config.yaml
num_attention_heads: 10
head_dim: 64
hidden_act: "swiglu"
norm: "rmsnorm"
norm_eps: 1e-06
init_std_qkv: 0.0244
optimizer: "adam_variant"
beta1: 0.9
weight_decay: 0.56
warmup_steps: 217
max_seq_len: 2048
doc_mask: true
max_steps: 3644
MLP neurons of a small language model. Each row is named by its layer, matrix (gate and up: input weights; down: output weights) and neuron, and shows model dimensions 474-569. Each number is 200 + 20 x the weight over its row's rms, rounded and kept within 0 to 999. A neuron's up and down rows have the sign that makes its largest values positive.
A block is one neuron, or neurons of one layer that tend to fire together. Before each block is what it responds to, as a language model described it from the Wikipedia text at the highest values.

Predicts an upcoming number
L7.gate1559,224,173,195,225,201,192,175,210,192,182,221,181,198,206,175,197,217,178,212,181,223,223,255,196,136,200,168,217,216,200,204,207,186,190,187,220,203,215,186,207,196,212,194,224,221,198,208,233,232,187,187,216,179,199,236,183,166,208,182,211,211,195,212,226,194,205,169,163,195,183,172,194,197,226,227,195,234,243,188,206,205,244,212,169,215,209,228,190,186,191,179,174,201,195,228,188
L7.up1559,226,205,229,183,222,184,231,143,221,184,211,215,165,208,161,212,221,178,185,192,216,200,220,210,205,170,209,186,196,219,244,141,213,171,206,161,183,199,245,213,174,246,185,197,206,199,208,181,202,188,213,206,205,165,174,199,159,210,195,222,204,172,169,224,183,207,200,191,216,179,190,185,206,157,205,210,206,219,190,222,163,210,175,196,180,208,163,208,196,181,194,204,204,212,182,170
L7.down1559,182,177,182,204,191,183,214,188,201,224,197,229,217,191,201,196,179,191,216,229,213,214,214,208,193,207,167,181,208,239,167,191,179,193,191,200,200,188,186,249,197,201,181,202,228,220,209,240,180,232,197,242,202,190,208,168,218,212,217,196,188,182,223,184,204,201,183,197,196,175,188,186,177,175,199,193,222,217,228,203,166,205,148,200,192,191,179,188,219,217,203,172,197,203,204,222

Start of personal names
L7.gate305,172,231,197,209,182,206,205,218,217,220,224,201,201,176,190,216,191,184,199,181,181,175,197,202,247,205,211,216,195,213,194,184,208,212,179,201,193,200,182,196,210,195,185,188,218,188,217,228,171,177,202,203,208,190,175,208,183,196,193,185,226,209,179,246,186,184,215,179,212,170,177,203,210,225,152,193,204,235,191,201,219,156,183,212,175,170,192,188,172,220,197,232,198,229,184,206
L7.up305,178,207,198,203,206,199,177,213,210,177,154,191,207,224,211,195,208,201,198,216,201,176,158,206,208,200,202,156,197,167,188,210,205,193,170,214,190,213,233,159,195,184,197,181,221,188,203,210,175,204,168,211,149,228,188,210,225,234,180,199,203,173,193,228,211,196,231,235,217,200,175,175,224,217,188,239,203,217,189,184,203,174,205,190,197,176,185,181,182,194,153,233,181,183,190,207
L7.down305,185,214,229,215,199,215,222,188,185,192,180,181,216,191,147,208,196,201,164,177,159,168,207,182,222,220,183,158,201,222,199,197,190,228,223,210,205,190,201,155,215,168,216,214,157,194,212,199,193,201,197,225,201,182,187,184,224,230,206,206,201,220,177,233,198,200,197,171,209,192,215,174,211,192,208,187,229,194,197,206,241,212,196,174,233,199,227,186,232,213,233,196,164,216,186,190

Proper-name first letters
L8.gate415,175,167,211,191,201,169,235,205,234,222,234,201,193,208,206,218,157,215,228,202,199,205,221,234,201,229,230,180,184,198,213,202,206,230,199,212,174,172,197,200,190,191,184,214,214,231,216,205,168,222,215,193,160,232,203,170,188,181,176,197,187,199,201,209,208,212,189,190,194,206,188,194,207,201,199,216,199,197,183,188,223,186,183,240,210,208,189,182,174,228,185,173,195,155,200,239
L8.up415,190,236,191,222,183,153,211,176,191,191,212,208,201,191,211,233,194,180,193,195,232,187,212,205,194,208,157,207,200,198,197,249,189,175,165,188,228,223,224,187,185,178,214,195,217,200,201,170,188,209,184,212,179,241,194,195,208,257,194,203,218,203,173,194,226,183,172,191,202,221,186,207,193,189,225,196,177,203,180,199,246,188,193,170,191,180,186,206,146,213,175,211,225,199,161,201
L8.down415,177,157,220,208,177,207,217,171,182,161,197,209,189,196,178,212,209,212,216,208,164,213,189,207,203,200,200,162,193,200,200,205,226,221,179,201,209,186,202,236,196,202,206,221,173,233,198,208,207,197,243,229,178,183,179,203,201,157,179,209,203,196,207,195,201,211,199,171,190,193,213,215,196,200,186,213,223,193,194,204,187,187,206,192,184,201,225,216,183,203,188,197,186,186,214,184
L8.gate1001,175,182,194,218,191,181,234,249,210,212,212,183,186,219,168,194,193,193,164,213,178,148,156,205,239,217,212,194,217,188,216,202,240,201,169,161,204,160,211,188,195,193,222,214,220,200,227,197,208,202,202,208,165,209,184,191,209,217,200,225,242,206,188,232,188,206,173,176,192,190,221,187,194,199,165,216,206,199,239,197,215,223,189,200,205,216,194,201,181,214,186,199,206,184,193,184
L8.up1001,161,179,194,199,145,195,223,172,201,210,218,235,225,210,164,195,204,170,182,190,187,203,199,170,234,196,188,217,180,187,243,211,206,205,187,235,155,177,204,187,191,185,198,231,219,159,190,179,196,192,211,217,194,240,173,230,217,194,225,160,143,174,194,203,217,213,172,209,182,213,202,196,182,210,182,219,218,202,195,213,211,194,188,211,204,220,168,224,222,220,216,230,226,242,186,208
L8.down1001,216,221,185,209,213,192,227,225,234,167,191,185,209,217,195,207,195,207,179,207,204,153,196,191,241,215,215,180,224,208,209,197,238,196,187,153,211,183,189,201,176,193,253,211,235,212,246,177,199,213,186,188,190,207,205,200,198,215,184,243,227,222,187,229,184,194,191,181,220,180,221,210,202,213,193,192,187,184,214,211,197,217,188,180,194,200,221,192,177,232,186,198,218,211,202,172
L8.gate1133,193,181,175,214,201,191,199,216,191,173,226,225,235,179,193,214,182,156,192,229,212,173,181,208,228,226,170,144,190,180,229,271,202,219,178,177,190,174,206,183,197,170,176,197,206,196,222,220,215,248,218,222,186,227,163,192,191,225,168,175,210,201,191,223,224,211,201,196,207,191,187,204,218,191,174,205,204,203,222,202,209,181,161,193,171,218,184,198,200,173,229,208,229,218,210,243
L8.up1133,226,236,215,236,175,197,211,195,207,191,177,220,181,219,183,224,186,162,191,188,160,182,207,220,198,203,197,208,204,181,224,189,198,188,176,213,166,198,193,185,179,172,227,223,205,197,174,164,195,185,197,170,168,176,203,202,175,216,215,211,196,176,187,194,221,186,166,189,199,192,218,200,157,195,183,207,228,165,196,229,192,192,207,193,252,195,201,199,172,248,226,151,197,208,204,188
L8.down1133,186,206,198,228,161,227,178,187,169,153,172,244,213,193,203,234,201,178,164,182,222,180,221,190,234,207,204,202,235,205,207,239,226,214,149,191,209,184,186,201,216,210,186,218,234,216,223,213,213,188,219,192,181,205,214,224,199,179,164,258,203,214,202,192,177,161,209,194,268,240,201,195,161,180,198,157,218,165,216,213,174,194,193,219,214,250,177,218,203,200,205,204,194,182,181,179
L8.gate1611,228,178,204,194,221,185,193,209,178,195,201,189,217,200,161,203,170,208,202,208,190,212,216,218,221,190,196,209,198,209,196,198,211,211,208,185,198,182,182,183,164,227,183,198,207,181,163,214,201,147,203,207,195,193,196,210,210,162,194,182,229,188,176,203,191,169,206,164,181,221,195,202,175,168,167,157,183,236,194,177,215,253,221,192,182,224,216,235,230,204,209,206,195,197,178,198
L8.up1611,178,195,231,230,183,195,227,199,192,219,202,220,222,187,197,210,195,183,176,164,191,213,212,217,174,224,182,189,189,156,168,184,203,190,173,169,167,193,195,188,200,188,216,189,211,192,212,242,141,167,195,178,232,199,222,208,199,210,151,174,208,189,189,232,194,199,224,215,201,204,178,188,200,198,171,190,180,239,227,213,211,218,213,212,208,233,166,210,188,213,213,181,181,209,213,182
L8.down1611,189,196,221,174,195,211,257,191,213,181,193,211,213,204,187,199,194,187,215,201,184,184,187,193,199,223,187,223,182,205,196,205,204,204,209,206,192,196,187,126,221,189,187,220,235,218,193,207,221,185,243,167,201,201,213,230,195,190,209,197,202,223,180,239,217,218,163,208,180,205,223,176,182,195,184,216,247,155,166,214,182,208,193,197,206,200,175,204,196,196,245,204,231,212,226,222

Name-initial fragments in lists
L9.gate590,180,198,194,174,194,182,217,241,172,222,173,219,188,210,176,171,249,189,203,156,232,176,177,196,185,160,201,186,218,177,198,174,226,225,185,207,219,208,190,208,185,208,222,202,177,213,178,198,227,162,190,228,218,157,191,213,250,167,229,216,208,216,188,210,197,179,243,218,179,228,197,224,214,196,181,209,229,219,190,188,202,188,217,225,195,206,181,190,210,209,215,207,176,217,179,188
L9.up590,218,226,200,201,164,166,214,183,209,180,190,216,214,221,244,212,196,159,199,192,196,213,196,212,241,229,187,213,200,229,185,188,232,204,195,190,210,196,192,223,183,211,236,169,171,208,183,181,204,235,210,205,174,198,167,204,165,210,218,179,184,177,169,210,140,191,203,192,193,187,224,200,216,204,228,187,201,236,222,194,219,228,174,176,216,164,212,177,198,156,211,202,199,207,185,226
L9.down590,191,210,214,204,197,202,209,223,165,180,189,204,242,225,150,212,220,189,239,241,202,184,246,194,217,187,212,199,174,221,186,217,210,190,173,184,202,213,207,196,184,178,227,179,211,208,210,187,225,188,188,228,183,177,233,183,197,216,187,192,244,183,221,160,179,175,214,209,142,169,179,200,185,210,203,206,181,172,206,203,176,203,207,187,182,194,205,222,167,219,190,209,221,194,179,181
L9.gate611,184,186,198,203,186,164,197,178,193,226,181,173,176,219,204,221,162,214,188,237,204,186,188,237,206,203,183,195,214,247,275,186,191,190,190,214,220,211,187,177,194,198,216,195,206,205,175,203,214,180,215,213,228,194,206,181,166,201,190,199,215,241,163,190,199,229,223,149,203,181,192,176,198,171,215,217,210,187,185,214,173,188,201,224,187,216,190,182,201,219,199,204,184,174,206,216
L9.up611,199,165,168,237,202,183,192,207,228,204,188,195,243,231,234,212,160,181,217,231,175,159,220,210,199,212,209,200,235,217,213,206,184,189,205,234,218,233,198,187,198,193,168,240,205,215,170,200,213,216,180,214,237,185,179,215,214,208,155,218,202,237,167,208,197,194,194,211,201,195,185,200,187,197,209,213,202,192,209,211,190,204,196,203,181,220,206,153,184,180,187,168,174,181,197,244
L9.down611,197,205,214,201,228,213,183,222,192,190,194,235,235,181,174,209,201,137,200,173,224,214,202,173,209,193,215,202,232,203,194,204,217,231,219,168,173,217,160,236,209,205,168,199,199,222,203,194,195,209,237,218,214,178,215,181,235,215,208,179,221,197,190,196,198,211,185,230,182,205,216,171,220,222,192,227,187,215,205,162,182,240,219,174,176,180,223,195,177,230,194,204,176,181,192,197
L9.gate1489,212,199,209,229,222,196,190,173,195,150,187,238,188,191,185,216,191,188,201,161,210,232,210,191,191,184,188,229,161,223,224,191,249,239,151,235,195,175,187,155,211,172,193,227,173,168,177,224,220,178,207,211,210,187,167,213,159,224,201,164,194,196,231,230,185,211,172,236,193,188,233,163,197,210,249,196,207,213,201,195,213,165,184,204,180,212,193,202,191,184,233,231,188,209,211,219
L9.up1489,192,178,204,238,202,221,215,208,223,208,197,182,158,216,206,203,230,170,202,205,183,214,187,213,226,219,192,177,217,192,197,225,197,227,201,215,129,166,206,158,155,205,230,219,200,188,194,228,203,192,198,194,193,191,190,214,190,216,238,180,208,215,197,187,184,188,190,168,198,173,229,190,172,200,214,186,207,170,201,218,231,183,226,151,209,216,221,162,204,197,195,183,201,177,232,214
L9.down1489,159,217,190,193,176,186,174,199,223,209,196,216,204,153,209,206,191,178,195,230,221,193,239,188,212,245,248,192,202,191,173,207,190,205,214,198,190,216,210,214,202,170,220,183,215,166,226,188,210,212,206,207,194,223,186,201,219,193,230,174,215,230,219,195,207,186,198,221,191,204,194,188,178,181,206,247,210,206,191,199,209,192,190,201,218,183,224,213,205,177,179,189,204,179,171,190
L9.gate1679,188,199,174,213,153,210,180,195,182,210,208,227,223,209,155,207,180,203,171,194,151,179,195,202,210,207,214,225,172,199,180,190,224,228,221,213,160,161,209,195,195,206,230,211,198,171,233,183,156,208,194,191,180,210,188,244,183,207,155,194,206,216,189,229,201,229,162,214,216,206,232,177,167,184,179,213,200,226,185,222,194,199,191,202,207,162,188,232,198,197,156,168,207,224,219,170
L9.up1679,204,186,226,216,187,161,241,235,199,189,220,179,238,187,223,219,170,197,180,195,187,207,201,199,199,234,201,174,194,198,219,220,235,190,146,179,183,219,227,194,190,189,212,165,221,206,223,190,185,173,170,205,168,211,225,197,223,202,211,198,215,227,202,222,192,204,204,208,192,208,178,222,171,186,172,182,195,212,198,215,152,198,203,193,170,209,186,204,208,185,205,210,208,204,219,219
L9.down1679,185,170,194,223,199,170,203,194,186,183,193,199,221,218,192,183,250,203,208,188,221,191,213,183,181,204,205,181,220,201,199,236,206,199,204,227,209,167,190,177,237,229,169,156,230,195,190,224,172,208,194,189,196,179,218,182,175,244,192,217,192,188,219,183,204,200,182,199,201,184,218,203,197,208,176,227,202,192,185,174,174,174,192,217,176,202,218,175,180,212,164,210,208,193,192,185

Before-a-number predictor
L8.gate165,207,199,215,205,188,154,224,209,202,235,168,162,200,175,185,211,150,213,182,214,194,249,219,198,224,181,171,175,209,202,224,196,206,179,159,230,210,225,222,195,162,175,207,208,198,224,199,177,220,211,217,216,190,212,199,180,187,219,193,197,226,234,184,176,219,203,180,218,187,188,191,202,188,192,205,169,211,184,223,218,210,192,200,194,184,175,187,190,216,219,223,212,215,222,204,204
L8.up165,218,179,236,191,197,198,221,222,158,183,179,233,192,185,194,218,196,211,191,226,227,217,193,212,185,178,209,210,201,205,218,183,171,185,166,188,191,212,231,223,197,170,226,199,182,180,197,178,218,198,223,227,187,219,202,177,153,229,188,215,215,201,224,177,183,162,164,210,186,190,214,218,201,180,215,221,257,194,168,204,180,211,231,215,212,215,204,204,180,210,195,206,221,161,235,193
L8.down165,204,232,197,243,207,254,182,193,199,230,233,183,208,214,197,212,192,215,174,215,236,200,191,209,247,176,202,190,199,231,213,180,195,178,256,211,244,207,201,199,226,222,194,211,195,211,200,216,202,211,217,205,213,215,202,188,237,205,199,238,178,200,156,166,215,223,188,249,218,173,199,162,174,186,195,164,214,221,223,168,185,222,186,197,209,174,180,173,193,202,177,199,191,235,189,219
L8.gate350,231,186,202,168,202,202,188,264,192,184,174,226,170,216,213,200,222,206,192,230,239,203,196,181,188,175,217,176,223,196,205,192,163,235,211,174,187,171,192,201,208,219,184,209,229,195,201,246,216,195,226,197,208,223,206,181,209,194,191,189,177,202,208,220,219,203,215,163,208,238,192,182,209,196,214,191,213,209,197,199,205,181,222,182,205,189,178,224,167,211,232,197,206,207,205,223
L8.up350,162,187,191,225,231,219,198,188,185,194,210,201,162,199,179,209,203,227,209,198,175,205,216,219,211,176,177,208,202,216,203,187,195,205,177,209,218,190,197,207,194,225,199,219,218,221,170,219,189,211,220,219,165,205,169,180,218,214,170,211,203,204,220,213,179,198,237,171,193,240,233,215,187,197,184,223,174,165,199,176,200,241,213,219,170,205,215,178,180,239,203,222,196,227,198,209
L8.down350,190,226,192,206,202,195,207,201,229,155,203,210,198,191,178,222,213,185,185,204,223,201,232,202,208,197,211,173,246,182,209,169,195,184,232,197,215,203,208,199,199,210,170,199,200,190,213,232,175,224,213,232,213,181,196,221,237,201,210,171,236,232,219,207,203,181,172,235,187,208,225,201,201,204,218,186,190,235,206,195,217,222,208,173,188,201,169,211,200,191,227,219,208,186,196,202
L8.gate847,233,238,205,212,211,195,201,141,224,220,212,194,206,196,166,203,193,230,148,226,164,196,244,207,244,209,181,166,197,210,190,180,164,206,185,218,164,224,197,207,172,211,244,209,165,213,177,190,189,195,221,227,193,186,202,206,199,181,222,235,204,205,165,166,218,207,207,244,199,183,195,160,205,169,232,174,224,202,191,194,193,216,183,230,198,152,190,192,222,192,203,177,201,248,209,191
L8.up847,226,176,208,221,208,166,216,223,221,159,204,223,176,181,224,200,219,178,202,236,211,222,206,233,188,194,204,218,185,183,200,186,199,193,189,194,198,214,207,206,201,120,203,205,189,194,256,175,226,194,189,225,208,189,201,223,199,226,174,212,201,199,203,211,204,257,159,197,219,223,203,202,168,226,223,237,240,207,202,201,198,182,213,204,207,220,184,181,179,198,218,170,225,160,220,194
L8.down847,206,230,187,225,235,188,190,202,191,217,218,206,206,226,187,185,191,204,185,208,194,190,227,188,229,185,216,194,228,217,195,175,185,178,238,207,208,212,212,211,210,179,175,199,203,215,181,219,192,213,195,218,205,196,193,200,214,197,194,190,225,197,212,171,206,187,197,200,207,205,205,209,213,193,199,180,176,217,229,186,189,236,176,193,201,163,216,198,218,217,212,176,196,210,211,236
L8.gate1553,221,150,173,204,224,183,207,192,216,199,213,208,201,184,196,189,201,181,194,196,206,234,201,224,181,195,185,195,193,162,194,152,223,197,186,156,190,185,223,216,179,190,199,252,199,244,178,254,187,208,211,220,164,173,157,199,175,246,216,200,205,213,187,205,179,221,214,215,203,190,208,206,174,210,214,173,198,232,225,187,167,203,178,201,229,232,186,205,204,210,198,234,217,171,212,178
L8.up1553,216,160,210,216,238,175,209,142,154,157,167,209,174,168,145,234,216,212,205,210,206,205,219,189,207,191,201,178,200,166,221,189,203,176,198,227,172,232,181,173,209,218,204,213,238,201,210,210,210,204,217,188,213,189,201,172,208,208,176,220,186,178,157,186,203,228,190,193,182,164,213,151,163,172,203,180,231,200,214,195,185,201,216,218,195,199,184,191,206,193,183,194,202,191,213,190
L8.down1553,186,248,178,217,208,198,201,207,208,173,210,192,232,169,175,192,202,180,217,226,189,190,198,178,200,179,198,197,219,233,234,229,156,151,215,201,181,205,213,202,212,225,188,226,190,227,196,185,211,241,214,190,195,201,191,225,221,204,190,204,188,198,203,181,189,197,169,199,210,217,214,175,190,161,222,190,216,208,235,203,212,180,177,169,220,196,170,209,244,232,235,191,198,180,213,208

Before an upcoming number
L9.gate217,214,225,173,182,193,171,223,221,191,197,175,212,179,194,211,194,194,211,176,186,197,176,190,223,218,226,179,208,167,182,194,195,203,154,157,212,208,217,196,183,205,221,214,215,245,192,192,174,160,230,162,234,150,200,214,205,222,174,204,217,181,223,202,220,219,234,161,186,227,191,203,251,175,183,242,187,217,200,172,217,203,229,165,178,180,188,224,187,180,212,227,199,215,187,152,166
L9.up217,211,216,176,200,200,174,186,196,167,225,183,212,199,181,191,191,198,226,202,222,197,189,231,211,178,170,206,232,213,198,209,204,200,183,226,191,208,228,196,184,198,193,229,223,215,195,206,222,178,169,208,221,188,197,214,198,197,206,191,179,218,199,175,208,188,208,174,232,204,176,171,228,180,220,199,223,200,202,162,202,235,197,213,230,200,233,184,167,212,237,229,201,183,212,191,191
L9.down217,191,199,167,219,206,235,210,198,185,205,209,179,199,222,249,181,208,152,230,232,219,227,206,187,191,162,179,231,204,220,232,188,216,237,201,188,202,193,212,212,183,172,225,244,202,201,230,213,229,213,198,181,186,184,191,209,173,188,193,171,213,196,216,216,181,209,247,175,176,194,203,187,216,179,191,158,220,180,201,180,183,228,196,241,214,170,198,260,218,225,204,245,175,208,225,226
L9.gate478,197,225,164,187,134,202,191,226,192,194,166,217,198,183,217,200,204,222,170,174,186,234,223,200,160,205,194,201,193,168,199,218,232,205,209,177,197,186,200,211,160,197,202,202,173,226,215,189,204,212,208,219,179,202,164,175,223,166,204,223,197,188,216,213,210,188,170,208,212,196,195,230,203,196,204,185,188,202,214,190,190,211,190,190,237,184,191,205,203,194,219,223,218,237,204,190
L9.up478,161,183,239,216,192,187,183,183,211,195,190,169,204,210,187,211,181,192,179,191,217,203,221,173,191,201,197,212,195,220,172,190,178,178,229,211,225,181,179,214,188,234,194,164,199,212,192,203,202,212,243,171,197,209,176,194,208,180,203,209,214,206,165,213,178,220,177,195,222,213,225,195,173,191,221,189,174,225,218,188,192,221,194,218,236,194,174,188,234,242,188,205,209,195,194,201
L9.down478,187,197,230,191,199,236,178,168,217,204,208,172,200,212,177,196,198,221,169,192,181,174,246,221,224,213,227,198,210,222,192,186,212,200,206,169,224,159,225,188,218,207,198,203,197,210,205,237,213,208,203,182,196,249,191,181,197,225,164,217,201,205,185,240,230,196,198,225,208,202,208,189,212,197,200,212,209,204,194,228,205,172,215,210,212,225,198,208,240,199,191,180,227,185,170,207
L9.gate695,238,193,179,212,207,200,183,223,193,208,186,206,171,168,190,185,174,218,185,191,194,213,184,202,197,188,219,204,190,228,205,193,176,217,180,198,189,220,182,210,223,215,217,187,173,217,187,155,192,195,158,203,212,221,194,219,250,183,212,188,221,203,218,188,198,186,224,224,224,194,206,180,209,197,206,209,212,238,189,162,223,210,178,201,218,211,192,230,216,223,245,235,225,194,170,173
L9.up695,191,204,194,211,192,201,192,206,198,189,158,210,159,203,217,212,235,188,222,224,194,190,198,203,183,188,173,204,162,204,210,184,207,199,160,225,212,198,201,209,234,213,224,211,211,209,211,230,167,188,176,182,190,207,187,211,203,176,201,184,220,221,198,194,217,188,203,235,219,182,195,208,185,188,193,237,243,201,192,165,213,179,171,213,209,212,193,199,229,224,175,169,229,245,222,173
L9.down695,181,225,206,206,245,203,194,182,210,212,235,219,236,228,180,217,192,210,157,194,216,183,194,189,205,211,204,139,207,184,217,204,182,181,204,197,198,181,208,202,196,192,183,222,241,187,203,197,181,204,218,213,196,206,232,168,198,208,190,190,203,190,192,168,216,191,187,186,180,206,208,211,177,200,203,184,195,218,215,210,229,204,198,190,197,218,207,183,202,194,217,199,181,202,204,185
L9.gate1567,233,212,223,237,204,171,222,180,201,211,194,216,197,194,198,205,196,198,198,233,163,197,231,209,178,196,195,193,174,197,205,173,192,196,186,183,202,209,185,193,190,231,245,182,198,205,178,210,212,187,199,231,176,199,178,179,192,191,190,205,194,166,184,175,220,232,178,218,229,195,184,206,180,149,174,187,214,211,163,230,202,217,191,188,230,161,171,196,210,220,218,193,212,185,221,137
L9.up1567,262,198,219,222,211,159,194,160,209,188,226,202,184,178,207,220,192,215,151,174,180,211,202,188,169,181,171,198,175,240,215,208,186,229,214,167,210,221,209,195,206,204,231,195,186,190,180,177,202,208,209,224,197,208,135,206,210,191,186,217,200,186,213,189,194,205,205,197,217,183,156,217,203,168,187,190,209,236,204,197,163,185,198,216,217,218,202,183,201,210,239,203,208,208,211,200
L9.down1567,202,204,171,235,213,200,186,196,188,219,223,199,214,217,221,211,213,185,182,221,191,189,206,221,200,193,203,166,215,195,188,190,195,166,206,197,202,210,174,186,194,208,225,192,202,170,204,213,200,193,235,215,193,205,188,215,187,195,207,222,198,161,197,203,191,215,171,239,222,173,198,180,175,187,204,167,194,199,211,198,184,206,184,191,233,179,157,218,242,217,182,203,203,223,225,184